MLP neurons of a small language model. Each row is named by its layer, matrix (up: input weights) and neuron, and shows model dimensions 64-191. Each number is 500 + 50 x the weight over its row's rms, rounded and kept within 0 to 999. Numbers have three digits each.
After each neuron's rows, "fires after" lists the tokens most often just before its 100 highest values on Wikipedia text that the model never trained on; "fires on" lists the tokens most often at its 100 highest values on Wikipedia text that the model never trained on.

L3.up745:519541490474503523435464427414446547519536520500452464407530489470569491509453485551536517498540452483498493544503462545481581461620477491402508579441417460606476550568524468462541540485534549533529536535531428476593490536428515537561484469441513524579536585445495512442497528547485490486475500465533465403463497443479583459535569553502550472416505527631481501436470487529529517558575
fires after: "s", "o", "on", "us", "ol", "les"
fires on: "ic", "s", "va", "et", "ver", "f"

L7.up287:552414461531404539491556489545489493551620481580445586455561500515497562432519430432567436503379502540557478442446559508555461453558525559530472587498457476448482516527503494526531487506489545445524414435409530494549520482521460566471533571396506557430467468548463508512529376517488487472456470633499524483441489545526481528449509555580449467476548496536515519471542434471514471489458
fires after: " pro", " \"", " ", " Ch", "C", " $"
fires on: "o", "fe", "k", "pe", "b", "e"

L3.up790:583461516516526485424511521446497525441525477609528434515512558534431458523472555543521510578453388468485515573462447446493469603450531506501502514474563505491484537506494463579484495471517486466581530426507452498560428469503433496470528472502517566508517539504505506437467374472500476558606457403558491472401408427612363485548565602540445481484510554498519570438430507612514564495509
fires after: "S", "A", " M", "-"
fires on: " St", "r", "t"

L7.up351:525566515588476471423476493412579519459527525530530499504482555529432535482514581496454596467439448436397499566545428529529468509458509506635452372418500510548544535471520544527556486571458486584545507486500503515610519493509433462468533440463547573463588537433458367515407440485465428495518630588400495464517507495609573552472561529520472458516449457452564406512402433514506467463514
fires after: " to", " a", " be"
fires on: " "

L2.up141:536525472467482495505395525536487439385473500512489485537453469614394501459477488486434569452465535504518503548494503411439423532455567538565548563560504593472505447503362568542541509452509456578463504503442501555499554475572457394512512545513570526495414453483439617486553512500562527541462433368505471460457489467499452579588485541535537513486450503485435479503587450544455515469488
fires after: " p", "P", " c", "p", "c", " P"
fires on: "ro", "ri", "hy", "e", "hi", "t"

L7.up114:491468552422510516493473427461390554516532450507505405549555463467509539502498630490553515500514568463556550467551451471494416494632564410586579533422568527469513454427451519390515551552401483583435497549505512525430536459529482404539441493563455498528493519563526549529460516516548493513457524427537544495510470557514605516432477503488475528437386419499605554502515396517474457461526
fires after: "ult", "t", "re", "ct", "ut", " Col"
fires on: "ur", "ure", "e", "um", "re"

L2.up262:531502407550414458500484558527508539453606533446493389491509529544488483442487570458615525521523522450534420556507439489419541489451507525514459481490522459450453558592538464451601412534379482647481471539554444475462457588486551497600482468489447560495512469485487412544547499464466504465446499579527489590478629543561478521447486544521485444511459399524470591495402508556494559456561
fires after: "\n"
fires on: "-", ":"

L7.up261:502481440522455451398494510444520469564492575457474492471486351461572361514566382550422577516506524573533401461411588539529480500429590482519545501527543558513497519407561491494481509417530611453432491545540451458499488486559543504451447398500464490502503612518458502508469556515452569475494464492569445529621556506502512468506458415485447452429477551521481491499487496569511461559559
fires after: "gu", "hu", "g", "vo", "y", "ed"
fires on: "it", "man", "e", "n", "il"

L3.up778:540512441453366535469539455521485575498513491605409659449487420434506451534567504516456441548545535596491491571528510520471524560543488397599488455533427520475507424424441496454522491542481434448551463448520463398465457485473571525523547470463502486551538459541481509447478485562551510516550514577526418472626449527496499557557497457477407516434452451507542524501462503452593452547610
fires after: "gu", "g", "p", "ru", "ra", "ă"
fires on: "it", "re"

L3.up67:519546524448549589524392579529440533515579483497541496529598542553486512460578506418460420437547580577527549451553514587432554577563498545497526496499491513516557472428450556599411496496471463503481542518503478395596560497504491509540521505522493445392578489541504451485462473452587457539502486460440535538423449515444531463522498458493469476402473499487574424577453436543392500515433
fires after: "st", "est", " It", "it", " st", " list"
fires on: "iv", "it", "ru", "ud", "al", "ra"

L2.up865:476520463485400472462545479583525509509512551499455520518477448487445569495551452445504525432628511489580477574431509444396439530550492620530534455522532505568492477505525543529525547534468510492492482467535563404464472535557449533511519529476450537477565451550485531488433432544579515523454697447406465461565497511483526527509487485574486542395557536568464439538503375545490554538491
fires after: " a", " the", " The", " an", " pa"
fires on: "n", "re", "cc", "ter", "c", "g"

L3.up547:522472382506515523550597499537488522502575434521455410421506507582516521547497450538522470422558489494472489484555570433550509566374554474556431553439564408456365507451513480519508479564398447485528524561460504525470537513547436509566541558509442488511494432491541607469502559550421512479494533487489538529379527534505513543441534403490397432419522435526533569566476524515433470523502
fires after: " (", " ", "-", " \"", "ne"
fires on: "ver", "de", "E", "il", "T"

L2.up120:607521452465493599604591493526531516512538488549471511468532392443515510525465499503480458489489470501503527493480561541488481463408530450543506507488475557502443453475491496572530487456561512535661588532414454512487463559477429505484440448536451441501548371523472550514446461509575472525486505532490481426432542472516580490528599412650428514451614466484501526472498419558414510462551
fires after: " st", " D", " St", "D", " Di", " d"
fires on: "re", "on", "ri", "o", "ni", "x"

L3.up331:352516467498530488521532508437529585480533575398493517437564531534507523607492532476470467530541482470400536530612501448447519539520473513515583570427486452440468448444466398340503564444440513424421555532472477448522531511533498435593487567493563462529522515540530461429568481454375488491552550437513416454574498558502487525538510465448441456521485549518494392593526456530591512573546
fires after: "act", " co", "ite", "we", " a", " g"
fires on: "iv", "ver", "ct", "mm", "w", "ly"

L2.up328:479449471486481472454525513483515488604604496481569443499518501391510380501555489555528509459535530480503385567410462426476578500501491507477461387523542468503460485482518467531626526537482557580474460475574513505501487463494535437494535543531559537463537458388498412479565386532502468459465539531512410535487609550497426502452471597444435480521485495467475561459440494566505502496589
fires after: "\n", " is", "i", "us"
fires on: "-", ":", "\n", " a"

L2.up844:553462538453472565531478503501430474459598505531582516485454460491525520576489463488529476504494476544491563508589429570430533525514576529574616527426406567520487421443465512576590615574537499438528529385472431582472571469503504385577556482424436492535444581455451441516505541442439503531549493397499486417484453506521520526498571502448511506483498532527432453491469514535416545495579
fires after: "s", "cc", " comp", " re", "p", "co"
fires on: "or", "ator", "ar", "leg", "tor", "an"

L7.up480:498466470554440498501559502509489541529467543650488503518537510414482556404471442410450453501444553503553553600539492556550443525424448530479539488498531466523367554511528477538482459490439513431508494378518595435556499513478520529534465465437524529549574448467524511408517504562474553523434502489478515470507539559466445489496458545439443596503500538546533451516538576604549490507514
fires after: " ", "\n"
fires on: "e", "o", "en", "W", "y", "Z"

L7.up455:479586451493383382563418460437507523517543406594473564552410466479491601516444496477545457467485383482514550484503521415510503517527474494483519493491506511508491566500391492437464514562490489463449480468420562424562458445519483430529482448477459565504473527558566470516560483488419519470567514469524501536549474637489565483528519493495561534575567411557575532523474555546456475614541
fires after: " c", " Ho", " sp", " h", " re", " bo"
fires on: "t", "ro", "e", "s", "b", "us"

L4.up402:582461461443532538504420560488491490521529574473470524489455534563366464381444508543477549568500450483419456488628446487550550467458486514497576426526569483450463527516535518524495539550460508439471417551384529440589515419517498444492568443506480383537396498538588497583540492549471399474535612553565435472573464492517488458456469549490441569479443455481545574499590475556494463528584
fires after: "mi", " Bu", "bu", "hi", "w", " close"
fires on: "il", "te", "er", "d", "ly"

L3.up341:462492466516492454505505512466543440485628504485471577472495392497444536520524515508483451539429550617480568529546409542382417492546516513544431454510509531518525462525518508552555441561534519483606471466511416449454505421618495484448545467486490601393499648475458393407480533447490458472475477521587591497485520503573553479549572507560549507496497510507514483499508498471505499498511
fires after: " H", "H", " University", " h"
fires on: " of", "–", "al", "ate", "e"

L3.up463:389522429582526470492528527482539471530532500441536508536536461448519551564509483506470517407556574476501529397468495506463472522556465571473503482452582464507515484481402495472548531559525477507569422578547482486429524595456537466482595488485484519435575396532489496463484492578502489476547593453510559525579529443575511520562446605514447390399488537543442527496526454494525613504584
fires after: " the", " The", " of", " to", " his", "The"
fires on: "y", "re", "ten", "n", "ur", "tor"

L4.up39:461443497468481434482485457467493558511512569594553598473475518515488495444497410461427547485455460552545502502398537519566565523614529470501501479517583483453350501615420507490514452480529569473564495471440593519456441441547453550549478519476435573517480609475473499463549509491455424512480351404488376512466452494425582555501555476501524391487488487499511614504482517505505449600525
fires after: " north", " south", "east", "th", "k", "west"
fires on: "er", "west", "y", "-", "east"

L4.up264:498511568557409486530453432392546469549523504542507509451501521542553550461521536515558525446460504457449492527468500602474559475490452499459575499437396488537516461479400472485547507389511521515475524527617618505426499573516440544383542472515506386483529507607535510461437507537457501450468553422485445435413505559569575546504528605507608407515522538497550629397391513493461505492472
fires after: "s", "c", "ro", " Se", "es"
fires on: "s", "lu", "cur", "ro", "ca"

L4.up540:499558527470577474525583502570506503464579465491464516505481587425463591535456489517523419448499579508501437514527447485420422403487608523427503542475544448557485536469475483550581538468591432482539452591504453517449459517526541580410538445505533499563548547550590592461498451441502504532449444443519559506510513508463546439516445514542490484466441560379528466522465439536499538560514
fires after: ",", " W", " the"
fires on: " but", " who", "hi", " and", " which", "n"

L3.up50:557571433493511638435471479481543541561468551466557501422578483468449447436522514474509456405510516542503517455514570513402512548506485452572499503463583490539440520497492519560524567532580486512500522499494576556525484547453524570528526478620490533521499479621411468466473498436518426490490507510441542403361571492497520467564493524565484486472480425547448470446478525496470521410503
fires after: "est", " st", "st", " C", " St", "D"
fires on: "ri", "iv", "r", "ur", "it", "ab"

L4.up648:448474510462437441497414474458570458435548540462481552511534524456464486547545564475471519374475560520602512485520486464441461413566474554573524464438582508507557485483490521509458493523530408571424504543491416497474528469476523578494555477551511546573490499551406419487567361512544480474523429510497449475524409496530605529609558452556513504345467549479465476533498511447518524447544
fires after: " the", " The", " A", "c", " of"
fires on: "y", "ar", "sh", "ly", "ten", "ad"

L2.up227:441517515464588453484562497486448491609516482526431520532485518470392518539507568492505451548496497464553478472520442517427425464523477497460445484487530567530423508472541431516516515536512410573493491478442452504519494453547610501476404594591493516588469484529520439575461523494553526578463517478543423486466444599500399589483561462503558426474483500496517488592470518504516495590548
fires after: " Ma", " Di", " A", " Na", " Ka", "ma"
fires on: "z", "s", "es", "as"

L3.up773:437453521586563558580578544457459497438484560484488578479529500490546516442494400420488521506427553511393512541497426488431491476544445521544534454496447401555593456515516549572492562537485448588489479474458449398446471390484491617442571503558524455477466428492379453451556532538469433488526481561521553544555475452543479511398570496569546554460533500531516476409487536574592491485550
fires after: " E", " F", " G", " Tra", "e"
fires on: "d", "u", "in", "ul", "ame", "od"

L4.up503:545403434551346483486537541508532515499545542435451495480420562514592512444541520493548400536549476476521470501508508444538505547486502495538482516558446480538471481496509575609430555510459510549486597539486525538481433544421468526508596489504535554425570515486524488489525458326675474480470586510564606405495549470555532477503547495551414470444448462473595457515516413471439515562526
fires after: " Com", " Ch", "com", " −", " dis", "C"
fires on: "man", "mon", "ev", "amp", "ent", "an"

L2.up555:500562516548396474586503486460415475548556468488536558414556487458417518512411567557512503509467538530483567552489386514495508557504472463491482562506473520577448594509507561604405472491478488486517537508529469469514585453608538427467438465486476550365482502432523470511496464545537419567460533596534495509417503576487480455606538514507523512536562537513522465477528438412492451559544
fires after: " T", " F", " N", " S"
fires on: "est", "in", "en", "w", "im", "our"

L3.up691:540554520441593428537533471479504480509617404511452463488381506530563527518452462484487527436564429527538544538625533476457524518553555477531517508479464395463442460536525498520495493512559456517576475526485410484415497415533512556473542513555510551541532408491487444484555562445526540439537513509516531575541593530535491567480451372610446483493595421536417438557501472380506543503553
fires after: " ", " (", "-", " re", "re", " \""
fires on: "le", "lan", "l", " song", "lu"

L2.up246:449482459503459451533412583495483499478457402527456490442526584515491504518505539518492582490549517521530491486488562626492537522538495495492534489543500532548465414505491466567481501494501538501545574521495593586571494490537445577511508479453536568482532486460438436468576453540461481489535567370572529487425392431570561520522570506427513457431590577413569517501501510558433591510499
fires after: " ", "s", "S", " S", " G", " dis"
fires on: "ne", "t", "one", "ine", "se", "s"

L2.up361:474567485564457409512557573474487463491582536541553410549473499518463574447433486530450489545424523516500480428597442513487464559486555489524558509481498522416545495575479559528528597512583475553463487453455495491479529506589526537489458525510525554442423444471549473425509480520609481456552449531562528481497416467552517554440533479546457565519518428475371455571450496520458567557563
fires after: "D", "A", "P", "B", " B"
fires on: "e", "y", "ri", "t", "u"

L3.up356:488572522556472444564403539548439462430504480605484483543551588415542530507505545486569447584440555481472486564520496437584431470526493495495504527510487517433551454625446486444495626567446539571480531492433480505487545400584455490507475533587516502519491411535405422545503451477487405501434504523490570562478495467500398540510458509477452560528538537462523547619452468497519498491469
fires after: " ", " comp", "M", "P", " M", "ri"
fires on: "te", "a", "pen", "á", "e"

L7.up472:530523481406509439510373478499441456492468527435475379458490507496485426537593476579482510504440424500544509448519608404457538534454550453476566491468558571457610505533494536551508424560571429584535415486545491519412526483533431483512578454443456631470417512445472506581535567416607545606472506451520527524510495519520484589525573501489461477482528519540503470532479431501500527530508
fires after: "s", " ", " (", "S"
fires on: "s", "qua", "ce", "ru", "it"

L3.up848:392504420500515497610373447486423445500490525479513501421492470485492495530495595427595439505443441463415582534423487504540555534459536524494487529477464535488519448539413596502591446506416445460491487545550505434486472511537450524521488474508503593504509533490436468485483497428554520554396441388541436466417446542589593530515416509504499526515592513491507478578589504547571564505475
fires after: "s", " ", " \"", "t", "S", "n"
fires on: "est", "ist", "it", "s", "ide"

L4.up403:534504501431601498539509488439543485451554497486530503572593505506572444565508518391616459542490570571525460596444536428520437480469474487487473444403426472504560471532395508529532502546478538458519500509514578517521562455597488510498512504490518524502443438488522473345489392520524521505508463501574553565480369545591456416576576492458579522443464546515522557473484478518459497503494
fires after: " Vi", " vi", " Na", " ", " was", " ca"
fires on: "s", "mi", " named", "ta", "io", "pi"

L7.up224:495444475505600475453553531461506570536517382484419434525503474451494486538583488581527508513503581455521440551509448533478479433484494526409455522450495433562511497513502609461431447488470424490394512509487539558569455476513471476430577507465564563542500545615554373476526561493501464576520521476445460504395484555409521433482497496407530547487523507346459482513406443471465510530410
fires after: " Ma", " T", " as", " Na"
fires on: "s", "us", "S"

L2.up649:504505454524536468515465444534504500513518536522540544518481579500434517429521458552465535497435446536547488558472539629487435551551524601542461533493401508599438431544511482514566501476444595588574524489480498464493502520534526557485495536457470517478428578471456451487547493529483533536491484494503445548370485596552435497554472525453542521573488510485500523488483470509465467426476
fires after: " ", " S", " A"
fires on: ".", "-", "oc", "ft", "et"

L9.up437:544471503486597531523450549488544542533581544373576565509528496357566480542507538531416509462494491490416436430495531523440521454560566582479554477512535515482515455581415424632436556487461501600514512530490523452438465537426487480414524480489476436579434464560583407449494471558582491605499510525424579511507441527432487536526529507507529488496547512540545555542460505510382514571502
fires after: "w", " W", "e", "th", " w", " Mu"
fires on: "or", "s", "le", "al", "r", "ar"

L7.up394:483383447437468495448435547505518499526440557535467467446432500522441520522503554493546484595478461396464520523433459561586531561477468361510460550562542543484511387510559480546359547511521398559463542458507515568453530569545450573414431531457456512487519507396551490460506447501537556467472485383541581486527482470532548538500506476493468469493521448478492507519479452511531485593443
fires after: "ro", " Ro", "s", "bo", "o", "ir"
fires on: "s", "t", "d", "up", "k"

L3.up688:540460506447505536490575543550473460463512434450402550485508509385400540506476453444463541535502460538532474524576498459437475466502428522520616557558616503548437467482490531580604479443502464512548433552504513539459509515504498450462568551508484508495475556567414564508526466497526448589482539504573466496501554466540465552558460479515482495498537531564409520632421461553402434439514
fires after: ",", " m", "\"", " V", " season"
fires on: " and", " but", " he", ",", "or", "ur"

L9.up465:508472421609512417356438488497499425538404468405569517517576547452538458518539535522472465489421513466436530469483488399463551500530608556433529445575497486585597482542617460465564524574480516527493531531478598477506490471494480551445532438562493537470659475464488456521572515605494431533525526472452503530556494509518506590435428476483439557570538566420533512508444519453468458468622
fires after: " the", " a", " ", "ide"
fires on: " ", "s"

L4.up352:456434520424575524449486513499612479476577571553481515531504557472512479412472556493544530599485496477514536486496465496518474519473483473561627476499479476526543436526476609404542470517495516569465514471557612650548553397498576496522509497515522377510476503472459436547436431441444538499485379440417556537479522490484490518556481524506618521541491505485520454592532526528514548392454
fires after: " T", " c", " Co", " mo", " po"
fires on: "ri", "s", "er", "V"

L3.up438:407475474486565547672489451541456496500551640523470478413575484503483486506473536572512479339474473571497525465501523559543529552413516512503416547609441525503565466452428537578518495602481513570490492461563591452513535484585502525435471610478530485525540518457451476468450439491497484476434464424544515472516526551542542575598561494495515538456461491486500427548492482516480495376563
fires after: " E", " f", " Sp", " Po", "s"
fires on: "i", "n", "d", "ni", "an"

L4.up640:433549351453496499568543528442536516480499477474518432425520522558504495556480486540409421550591544514507493521488535532478423484552522444501515474506504514535502372420539517541524551413375507542468494484502511436478479498494614501508454454469424558493483552496528495428586464571506506455518578426501559483608445416472547569528488437593431445403493550621469461536562466516408448473542
fires after: "k", " U", " Ka", " I", " Ko", " Jo"
fires on: "re", "st", "se", "ra", "d", "k"

L4.up229:404479429466477496473468474484536584495526528493535386484439529412473486476542451454499536495422534516502591475492476486446460475538407483550513533521474491493518372453417513505592501578529545556445492469456509439470525517602444543491481546487477521488525508405408612465523495491429470554441427462491575445461470555667546482606512501496549494457472481400510434609485525508452503434539
fires after: " Co", " co", "re", " C", " c"
fires on: "s", "er", "ur", "ot", "d"

L3.up889:467545411527532456472542442417560409503477485522430397451538533528504489498471490513527427541515585450508505517578570413589451541522541489488504518485481610517569428520462559447493492535565536553501487503587477489549446492500545593441571470410433496436447525419482452565458511452576469432521482472590612423428447557424507561487458525491552417610592513458562527480463418497469549547546
fires after: " Vi", " Co", "hi", " Jo", " U"
fires on: "s", "ma", "ta", "la"

L2.up247:474429530452549535490500571515468454507597462426442517467539474484498549442538488501441534466511446521503468484432436470530448495472377629480494590525593448562496436480488543598534501402590501545404554510530547463469476446486562456462527512530571581439490442451404490500535508593520375544568488491666503508452578546407492507464470538450543529395544534537440513494534498518481497525502
fires after: " A", " I", " Y", " Th", " Te", "e"
fires on: "g", "u", "k", "n", "ch", "o"

L4.up842:438542579551521474569527551498517498477512429444448565515589480463522596414504503457480494437407503483533456449504483470468507428518492520497540465423509479466477530431395498645565510419535421520553503572418511446451610451539552554475567459466565526458368560499535575569480523464498486536551407502522482459495494488456469600511535488535433448483538421464458457516470537482532435536534
fires after: ",", " un", " well", " h", " (", "e"
fires on: "it", " who", " as", " which", "et", "p"

L2.up457:571562600520602564541464564480448558510463435513404482464482544420495421538501511481451519446498513533528468541507399526561597563503506537444497394524484449407499513558515477543395448479370513485513491530488497565423598565520520456487468513522575512534582453558465564553533548510427585403450472466498498454518478530498583528437501496434502487508608468519488497523421526504443483548541
fires after: " re", "tri", "c", " con", "-", "p"
fires on: "bu", "la", "gra", "ach", "te"

L4.up149:489584467563600523460541478530544523472552555393514405527364505473513464505563479578530525445456456448554485539502535491463521539519475558476493539458467428479458516543468517541518504617466549485545570407465569481449519556458410454502571540506447471474548459545481426484520466475522470451465506497563435549520539534489490550482519431497477482411556432505361581495462437546445567491457
fires after: "\n", " se", " Se", "'"
fires on: "-", "\n", "ven", "t", "an"

L3.up710:446544546457445487516547486449430506519502584506569516539478406497524427497449456452606564475436496545501457540577479446519444481477529427480472468492500369550446504428540526473460511492507498528538543493491499448471536549507491424422497498509500477418563458594553543386662508500446504525493590438493518474458456436551556461501510504547473531501525458602511561463474482469509451498428
fires after: "s", "r", " car", "ran"
fires on: "el", ":", "um", "te", "co", "che"

L3.up516:584394437477521498474525463508442505437610506409508533523556513523587427526477563461462446468545527500444476501423481488425480503463571590458467588438499429523537520517500466572517484522671478471466468549489507539460513482461471547519533560498355513426472564511513529517516472580377371487530541444512396442509480487507523398552513480503533527534434479568522480514439489460533466473463
fires after: " ", " F"
fires on: "ef", " you", "ver", "va", "our"

L4.up676:516498421515467487511562526466541486505472526555491464450471539506458446522428465556477540549557497419469463560562519416585495493497469487469444554472420519493510386537540472485550439413519499544586486410524491465465497463505559485426400514451374505471540496492411546527500561535540507499479534464486430451540541624396549495478521536535504483459478551480473624528442416562509576369456
fires after: " do", " vi", " Vi", " lead", " back"
fires on: "s", "ing", "es", "cu", "on", "ta"

L4.up796:572472474564509503471551521560490541484354485544453490503497474570417462561510448475538463475561477522501461447497485488431461533573386367396493512541461529477480500469511502488548522572519440460483585542501507552491438514518566599518430478479436518549558670505511508419594483484556419516528505437506521471533576529498493450551446509581469496462443528558446489498433424642463471498526
fires after: " V", " U", " Vi", "er", " Jo"
fires on: "an", "se", "t", "k", "o", " |"

L2.up582:426573421525496542542528500470516525492583550425457506494466459439499503560491483417529592414404481542452480434440466429391474605506519513473525512403516426462529549469507488544517376541506529560493480471518522471548489473507639515547493544471555527545520437611458496389504524498483499519480559532476498563529560492534601638465420489569372399519591448483512429585485549538377508551587
fires after: " the", " \"", " The", " (", "'"
fires on: "y", "m", "n", "I", "mo", "V"

L2.up51:462530472553584546468500464482437614533527560521539563502419500468502507460451569549636492544498450417441432478542397478478455564472533483501527530546531469464528536386384507425496508499481474481505539494464617497424608473482541512520477535536484432499502490416478465502450534482425443533472505485481458496451488552503426489568551460474591456557464516470568438451488455476534546545588
fires after: "est", "act", " c", " co", "ic"
fires on: "iv", "-", "mm", "ip", "g", "n"

L4.up392:467454470556430564567389437439523512558454474496512533419516456462554537394522553385546493574472531440396434551463551476514521444568471454473629503508425458441572544446487444508571569560495505517496517461488533568551458492539504606563487450480436545541526559530565593463533456525418423435521482405439449436464429443488554500620512509478554477467481523555581467511525481468487601476518
fires after: "s", "c", "lo", "o", "l"
fires on: "s", "va", "f", "in"

L2.up78:502449449435489512426476582413568531595619585498450493456553420497522486527529499464559466534436526517420490520483512422562531595486482489540507473583480521522590509577476517451477476492507492563350563506506415520458370520516574496534481460512551442465452491492487444551512561579442562524432452523557489541559521487499485458478479450490452529595462426540577543526480515544436545550471
fires after: "'", "Species"
fires on: "s", ":", "re"

L4.up811:433509452426482535539409447376524590403516656519441546540519621514424502509485515582440504544425537470523540513529486453521467481421520521495473525497495573485536442565495506581376547482444513487471535592494577469476531499459483467577442491486501487601477478566513436465564498520452462427571527477511526484527492430497508401459502580505565493466490373471552488507478499607409537403442
fires after: " ", " con", " at", " mi", "hi"
fires on: "te", "d", "ar"

L2.up164:527494436511452512612435509529544525463537471505475465458510503424550408427552451533553529505430491533434561510479533498383488513488556582465557492482486381565499413528602501510553543593476459526529504434392521483512442409437483594498619489495457520479395487532491508407542417526498499459399460472516330487468522571447495614549572521444561486521492476490462510495588467505421524396559
fires after: "\n", " ", " P", " S", " p"
fires on: "=", "ft", "ome", "Species", "ress", "ar"

L4.up815:501556444593527398521490576536538547445529620515444519436498505565509480543415423392443502574583540591455561519571565524485434530526469489558618512406492495528434546513487486567524445496524468501553499499490419481483453452558436572461500391507519471486471450474520422395490484472549540453543468470470549502349569530485479580451488503482423525495542533534508522575538465454594453458457
fires after: " h", " H", "y", "tt", "od", "H"
fires on: "or", "U", "na", "p", "m", "ia"

L3.up54:400586474551463459474494454504473448460617548478486526412542518519482541543571461450455441479509513486529468596508531467481591553498461489499478433510469645457462552489453442574582436398407466508497495520526531534466510517472596580537497468495571598484590490645505520517572468545457502505524492493445483482439473423518493530458504465467438514601513454583410613516509474461421459517453
fires after: " ", "s", "-", "y"
fires on: "vo", "ba", "va", "mi", "mb", "ca"